config = dict(
    n_layer=16,
    d_model=256,
    n_head=2,
    n_kv_head=2,
    head_dim=128,
    d_mlp=1024,
    vocab_size=1024,
    activation='tanh_gelu',
    norm='layernorm',
    norm_place='pre',
    norm_eps=1e-06,
    positions='learned',
    qk_norm=True,
    attn_scale=0.0884,
    bias='all',
    tie_embeddings=True,
    parallel_block=False,
    init='normal',
    init_std_qkv=0.0312,
    init_std_o=0.00554,
    init_std_up=0.0312,
    init_std_down=0.00554,
    optimizer='muon_variant',
    lr=0.0144,
    lr_mult_o=1.5,
    beta1=0.9,
    lr_head=0.00737,
    grad_clip=0.5,
    warmup_steps=37,
    schedule='wsd',
    decay_fraction=0.346,
    decay_shape='linear',
    final_lr_fraction=0.0,
    batch_tokens=65536,
    seq_len=2048,
    doc_mask=True,
    train_tokens=446500000,
    steps=6814,
    dataset='wikipedia_en',
)
MLP neurons of a small language model. Each row is named by its layer, matrix (up: input weights; down: output weights) and neuron, and shows model dimensions 0-95. Each number is 128 + 24 x the weight over its row's rms, rounded and kept within 0 to 255. Numbers have three digits each.
Before each neuron's rows, "fires on" lists the tokens most often at its 100 highest values on Wikipedia text that the model never trained on. A number after a token or word is its count.

fires on: "ent" 20, ", " 14, "Coun" 8, "ch " 6, "ati" 6, " " 5
L9.up767:132104150145138152127134170113129115094110124139105163155062128121144095159141098132121126097129150133117103136151156167159164109137127080146131143101085151142152085116110109083176145131098146100148154085148166128150132153112130108136102178135150139092057134106180117117130150117153121126
L9.down767:149138120139055131146164148134076097120085135152109114137125170138137118108111135155109117154135106121072105064116120136152099128108112155126148113144172141135073165138124130123120139166177104151149136106118116156145105153172112072148092053163152145134128120160104134118140157067102135146

fires on: "k" 54, "ak" 19, "K" 6, "k " 4
L9.up44:110129167150131109134122102114130147095123137136092073111162141143096125103121137122146083132113084126146113086157124150133117124111092140150112131122110106156080140132116128158122114119110110146171109153181136125142152134070122108120109132166117139153104114107110098096140154163143140149
L9.down44:087125127142134113138152127157163126121160136112124091102153145119075149135151094142070120169116160141149162108097154169126153110107109069123144088120116126132161134178094141129085150168130103101123078116119104144128154168131158133162120145148128117119164164110112122150109161134165144085

fires on: ", " 30, "any " 11, "ong " 6, "and " 6, "that " 5, "em " 4
L13.up981:082124138115110109125160129125171137101109133086156166144139119069115107137124148121149108130112151111106129168122109116116121142106134125096115109168119146136130131126118124110139141162130162103117152126105116140127122125128152166122113127098064129114156167125124080130128161148137112126
L13.down981:168107144134060086130114105153079192117168115115148168162123093140120141124133151133109133111149143114176126160157129120086131123131117147127104173123125107124145143117143134131145117086157184097137113129112118176115163130112109126142119146143121114072154127162150103166121097156109124146

fires on: "um" 32, "am" 15, "Ar" 7, "or" 6, "an" 6, "tr" 6
L11.up606:128175145138085117116147134123128094144118152084078102102140106127109115133093121122141135141172083152124129134113172170132133121144102120130134163133144164083113146104106122117119136135168148113126114147119146071109134162088112149154129106148112096121140122137178097133128146128142141124
L11.down606:114117101132201190140143167166138114104126149144138122125092107149157110099113116058102150087106153127087078145119119112122123099141090155158157132148123149135141149149157116127129119141145127104135150113099117174118139144133143137127160098109167125144161157156114122125159132102129142143

fires on: "po" 48, "Co" 19, "Gu" 14, "bo" 10, "co" 6
L5.up874:091141103170142116100142116173133182150136128152132152151131112138131132129103132136128148183130098166107091087100100112106148097117145080133115103109118133116190168139123092139155109151070129058137159158094112127110129085118119150123161145105135131127093165114098161097105141142084155149
L5.down874:097111092159165119092145140136143125136163131157128161153099113097144152180097137115142111129124101150121092106105111129131145107143144123132126105113120105118180097122103123127108138113108177065129125138130105099148146105105119152164174129114145104098125123126118189100107109170093153138

fires on: "an " 15, "–" 14, "| " 13, "a " 11, ") " 10, "/" 8
L6.up398:153090156077140135122157156169081127155131084143168121143139134109124090107129130160132126119106153125127134150158020136145109150142123149103127147110095166092114123094109116137112124148117151122147139139118167109138119100159133147124136135103141174064115139120124170148093115109107127073
L6.down398:107123126123091091128110142096137115105121177132143122135121149146137088163113143140133152145120124162080118140145106170157127105183147136158136140149181112095124125131120114123127089104160117141146128153129129110138132127123143140125143124120103109157134119135109094125138120114123170115

fires on: "d" 95
L4.up462:125168174123151118110150136116149170114130141130143099154126104157152136153137149118104152118171121141116114111147173089117143096114155069099118134144161109113129148116128152137185115110092096147131126119120151167144100086145151136161127104109140083169127119141128115114123124138145134126
L4.down462:114115144113140075132167138133145107163135127107141121159126122137120111134123103124146131118147137156122125122110188108156104120165151093106113166158147082145114145122103106126128112076144113143108129098126124130146119132123118086146134124139165102159153164141125135151108148129132125157

fires on: "ec" 90, "spec" 10
L6.up343:135134091147152130104112116129091124144148127153124198126139176121095149177111132103096119161148097140093092128161164103113123100116163138121098126137102116142148091125174085138162133139167139102094103129127190128110124107135105130098126119142103103128151103128124138164124111140099106116
L6.down343:128105083137157104125107145115118064125137113160104144127092133115073128167128136100144141161115114153120114161128144134125108123134119143126127146151095094158102113122172149108141134134127145113068118181156142171141126147175088110111128118104158152130156116174173209131134106122095128108

fires on: "um" 45, "ut" 25, "pres" 13, "C" 12
L3.up659:127119093135145176155134096118141091158114156130143117136139134159105144125088127134106104097096097115122120123162136149118147149127124090137101125160187143131116097120126074127181157134148158074139116128136148119052133132150129157122119139138155161119144111134171125132150117157091151140
L3.down659:119167092148162183133128131108170112125103144201131135133114139089112084201130138189117095099143108188128138142142144180146114142125126092100105129165154164110119086147116100145162115171146159133124116119143147090055074124135103138139108125106142178129150126113151161135145144111093185111

fires on: "| " 39, "–" 20, "a " 15, "ased " 10, "(" 6
L13.up244:145110144096139091115158103137130139172122093153145125171148146125101084116107135106129122111122095132144159156137106100096095122117155158131129131108150119098121098102110140109139145112143118113110138111151147140101147173173117126113173164157100117093135147141148147136085143144194144094
L13.down244:128152145127132180142123135105160147122162114148137118158106081085143172083086122127130117118111143154129122129144121121143147147126128119133167159117099094168140166114129142126117110158132160166139140107107099116138085139101151164117107098163143135126155112131125136084016102119106123118

fires on: "r" 100
L3.up248:133128143158125152134109114118129130157080092097114126169152161141142137141104175097111153099099131121109113125112098159088084148185146132124119142122102136141112173116091086123112125104116106164136114148134126115159129139108159137145128120106104141147129096117123104137091147132133147129
L3.down248:151116124143162115098136128115149120111112137129089141194157147091143107128151156153112118096097134104116132114098120176119127130153086126082144122117120082110104194120132069138098116068129116180110109120132133108146136152145123133140136134124166131128118127104141092145146134109167151148

fires on: "oo" 29, "bo" 26, "Gu" 17, "to" 11, "co" 10, "ost" 5
L4.up382:126158100153144117097140099159153147141150122099139157165124166149110138101106141072131125144146094136171093060102135124117075131123118153152109113115141144114112159131124133144126136135057080134118165128102073124084135126148091138122154128127102109097080135152124108134121090165090143150
L4.down382:111118073104126085083158122122160124127166116125138181155113116123143105118105136094146099140094141126139121107133134146130129110162078134134082101119145125157167114143107160120097146152110130098142134118117123112125159112132074118117129143128127122090116150118103149125152117142104140151

fires on: "bo" 39, "b" 33, "fin" 16, "to" 8, "fil" 4
L4.up22:130127118142112128152122110138164166124193113110185116111114082157124142111096109089141163183154146139134090098099125096103104134152175120116135142092136132136146115165155139141166119140081115108126142136112076202145143133144086130140112101115127125144075110121113118099122142127111140123
L4.down22:100124104107141121112131105095147138119105132177140112123129127155151154072111157141121118139094124090095094131061167165108130147164135101102096195096112137091122105147086141132125126155097120130127141115136128126113155134195117101130134135109146135155086150132116157100129118094145137164

fires on: "el" 21, "c" 17, "re" 10, "ti" 8, "ail" 8, "as" 5
L11.up204:114155148127105127124125130143153137134162119132111111163158114101116112101123115146113124182117169147125144145129110129107142131140098096125126145122112129134145124177122080117106119120130143144117150135094146116110108097112146154141141169107127177084163131126148175123154170132127130101
L11.down204:142167085102144115150133101111115148150112128126123128114162171129114168132121149151167119143123093121179100144123154112147087068149129096154106093180143132149150141069118159087150139169096125139120110100146126140128149145136103140141141138123143122116143107147137116156107093158109091149

fires on: "| " 50, "- " 27, "– " 18, "United " 5
L5.up613:154125155076142098118163126099112088125193111126112150118156137142124147129141132121132136144171109075147141156141169128136092121138109150122146125131106163167158090128104136096173141127093144100115114100088086143137131124110104153116146138117142113134117096113131092120079141143127100180
L5.down613:147110129152115118089157115154124154096126083093096161119119074116115148158177131135137135095100129058191132145117137123178148112121134127133162115124115098104151118106163179122166140110115166134134137149104111092139118173126143109159128130119152149089180112181117116101079143126113167169

fires on: "ec" 56, "sec" 13, "elec" 8, "or" 7, "ev" 6
L11.up462:086129121119115125124115149174091102145164130175145173147116153124091125148120164143116160121096108116117087121120114127116114107137098163107079149109113142154118094097152130121153115132183163154112157129167160092121090102070127171125091129146143083134125075122140126127117116118149165117
L11.down462:109111153102105141142084064128149134180132113129123113117146116148106123129142098095099126127106118132111141130154112109145150122074141133091148151101126137139087131105116141130117125096114102133085139128116188156172116135136126106151117169104150196149148159164118195112093108095116095106

fires on: "um" 97
L4.up151:139106163136105137143068086152158107142120138103118148065107152161148104084103126175111132117158131107095133084126107139131146075143119096094160173174146134163108133102136136117182160160100133133087105108121126155107120144165120145131117116117122150149145154148174106135153129179132163152
L4.down151:163156108135118151111127132146159100136126130145121137103104126129144093087139142183123140099118146148138137091135102153132139127167136071069169156133109114131104147137124154154157160135161131119100114112163144115107092147151125166135124129124131167111126113129147160106096136101127152131

fires on: "c" 18, "d" 12, "ti" 11, "al" 11, "-" 9, "r" 6
L11.up825:104120106128121109084109132161168131166119122097114102164164137081137125119134099174112151124127159166122169136149122132128108119095133140071092125101107104126089156134125156138128157083126121120059148165098145148133136111091081135170141141144128141125172145140168108124152152075136146123
L11.down825:101095130125115124109132141130124133145146125150070073115151128142111109118128151138181145142114140126084160076112157141107109143171115110165139152116121182158161147162149076165107099107118147155161132137138078112082099099114136126168134115120110108121085127119157091139115089180093121124

fires on: "d" 93
L4.up219:111125156127149118122117116115152178141137113149150134175118119103132166131112125094137161082148135097097126093135194098111132135113118125131149125135111129120151196105142126134110131113138075141135115136106124172128153083145126153138101125106132155136136126122109110122147128123152086143
L4.down219:132094182168142104093122146106145166149120162114172135193112139122139130147117109138112147089144103114133151113124140116135107140141134090071162100128146110118106132103132131123111115102150111127095079126144118141160126110115141104168116097105110129141146092107130106134159127104166081147

fires on: "ec" 37, "rec" 23, "elec" 19, "Rep" 16
L3.up1021:102140117120144104069101130119114142140171104131151171121106131143114166138183133125134133145111085134096115112168167113140121116076126114153110122135078144120118087118150104157132084108112163101142144127159093137126139139144107134129135157093119120148090136098160141143076129090150124122
L3.down1021:087112091145145070090133140148182083165130087129116136119134138178112169134127129097131093140095075165127147121145162127109129140107107108117132130158151093117123108121120141111143144125125160115145127183139114167097110140153090107146133134069144159109132145185202164123145113062120142114

fires on: ". " 23, "ec" 12, "ed " 8, "Col" 8, "2" 6
L9.up866:125117134182155138113133098113093131105132110111082142114159134106142131136104109137080108156181104167128155147157120097155109122113133121131084113124124128113119100112179134163125172149125111117110093110157126150143178124144145170110164145105074100119133105108126154127095114116109081114
L9.down866:160129121119131119134146121112099142123121132161110151158137131133146164066120112113174165117140126128080164140102127127115098113114117107120164099145120112105087097155147107145131131156142164148113142109111124102093134135116140124120167147137132139146075132115119136124162135127166137108

fires on: "t" 53, "| " 22, "sc" 18
L4.up530:154130139157126138158146114103121098127139117113122185138136160115147185137123144107117097139150121114117125071141116126100154114075067116147098128147129149173141119120156138076124143116091084081134100158083119141146169158136121133104137102099164114164092127146152134125087132105140095152
L4.down530:145102138131182105127140122138111090105129103118114138132134081127098154153145103163126063120114149123141134134105106119138180102134111118094117127114150078096156125159141131145066121140098151127147090160169119142109133099133123138190116097126150135098112131133117140109116154131121164148

fires on: "ak" 26, "ash" 25, "K" 22, "enn" 9, "k" 6, "inn" 4
L5.up711:116108112126102130138118125082111169096149134151151058106140116114107147094160142101129122118117103089158124137182106100109143143117122134129118162143130142163093156131151121155130113108136079119147112069189157125133139148097131096098156121149123108137122124147109128094100140138197098120
L5.down711:128093139136096099097143087129107115095127107140128116087115130156097114118126127117125108145133109155116132147062100119127159169087101089152136154154117122115115169153144116123107120122142148083140091081119165083146105199115168177125122113076120121136153147119127112167169092137130148137

fires on: "| " 40, "ed " 15, "of " 10, "–" 8, "/ " 7, "January " 4
L13.up560:132151170088107107114123126142139133140099125149135123175165111087115126127128115093119154091094153126133133099132107096167165127084171085109156130120132144114106116123126127184135083097151158088117133121140097132155120153134121160108123185145120135114173123126134129135080113130150151130
L13.down560:104109130103109106119100133134116129116134159130139144149147100117125101122143162175119115142086118138093140153140128128139123106105129166068164162085126159128133128160149145130109157144141106112110108114132120147145147169136126136132136106134084102101101150167111147082015141146107121142

fires on: "r" 86, "tit" 7
L9.up412:142138137159121173118116117116112120141146122112126118183140158129143102141114145113168152134099120108136079130096136173116113108114125119103123137165141121151086136093135068141170141157103122132136161096102125131115172094105181188119153096128150125154182095119120130148111118103133147115
L9.down412:132127150140153131087051146125146133148107155114105103171130085152117117139116167132107125152175113110122075128149143143109137122151090092111173108121102070133114160098129124167127111120137136181115150114118099106155165127110131141096147121151152163131172129119111135103133106064102115158

fires on: "r" 100
L3.up924:151137121148149148130074125110148107145133091114130092133140136140112124095111130124105117134116108135105140118104123152104117147100094130170164126165127123122129148117121065087095118071111119190149099132079143160113114120124155139121166132113125142096125130120142128141108094100110105149
L3.down924:111159157132134126135105182129166110162140123144096143144122114125110172186128140144140107107113124139154119099129113144116132115162096127153126140106103080085095138113127105098103132101118105192140129116165106119097127111117141145097157119124166193139163093120136103137123090101124132150

fires on: "r" 28, "th" 6, "R" 4, "br" 4, "o" 4, "K" 4
L10.up411:144157136122121152113101164098144122146134152131072141173129138128115146113112143127070149149117137094130107139120120143133141157179135090109083122132145147086124118151138124131123125126109100144123128158109118140169096131083161169163107137148115107132105115108072102154134111153146140101
L10.down411:101154125128122139105179117136101133147150113121163114147136108103127160136120099112142116143103099158165127151109091136158129141138101097132178088114131136130112124111105121122133104156123127116150096083140115113148146114131099117139147133106160091141129137143140101114180136114121112200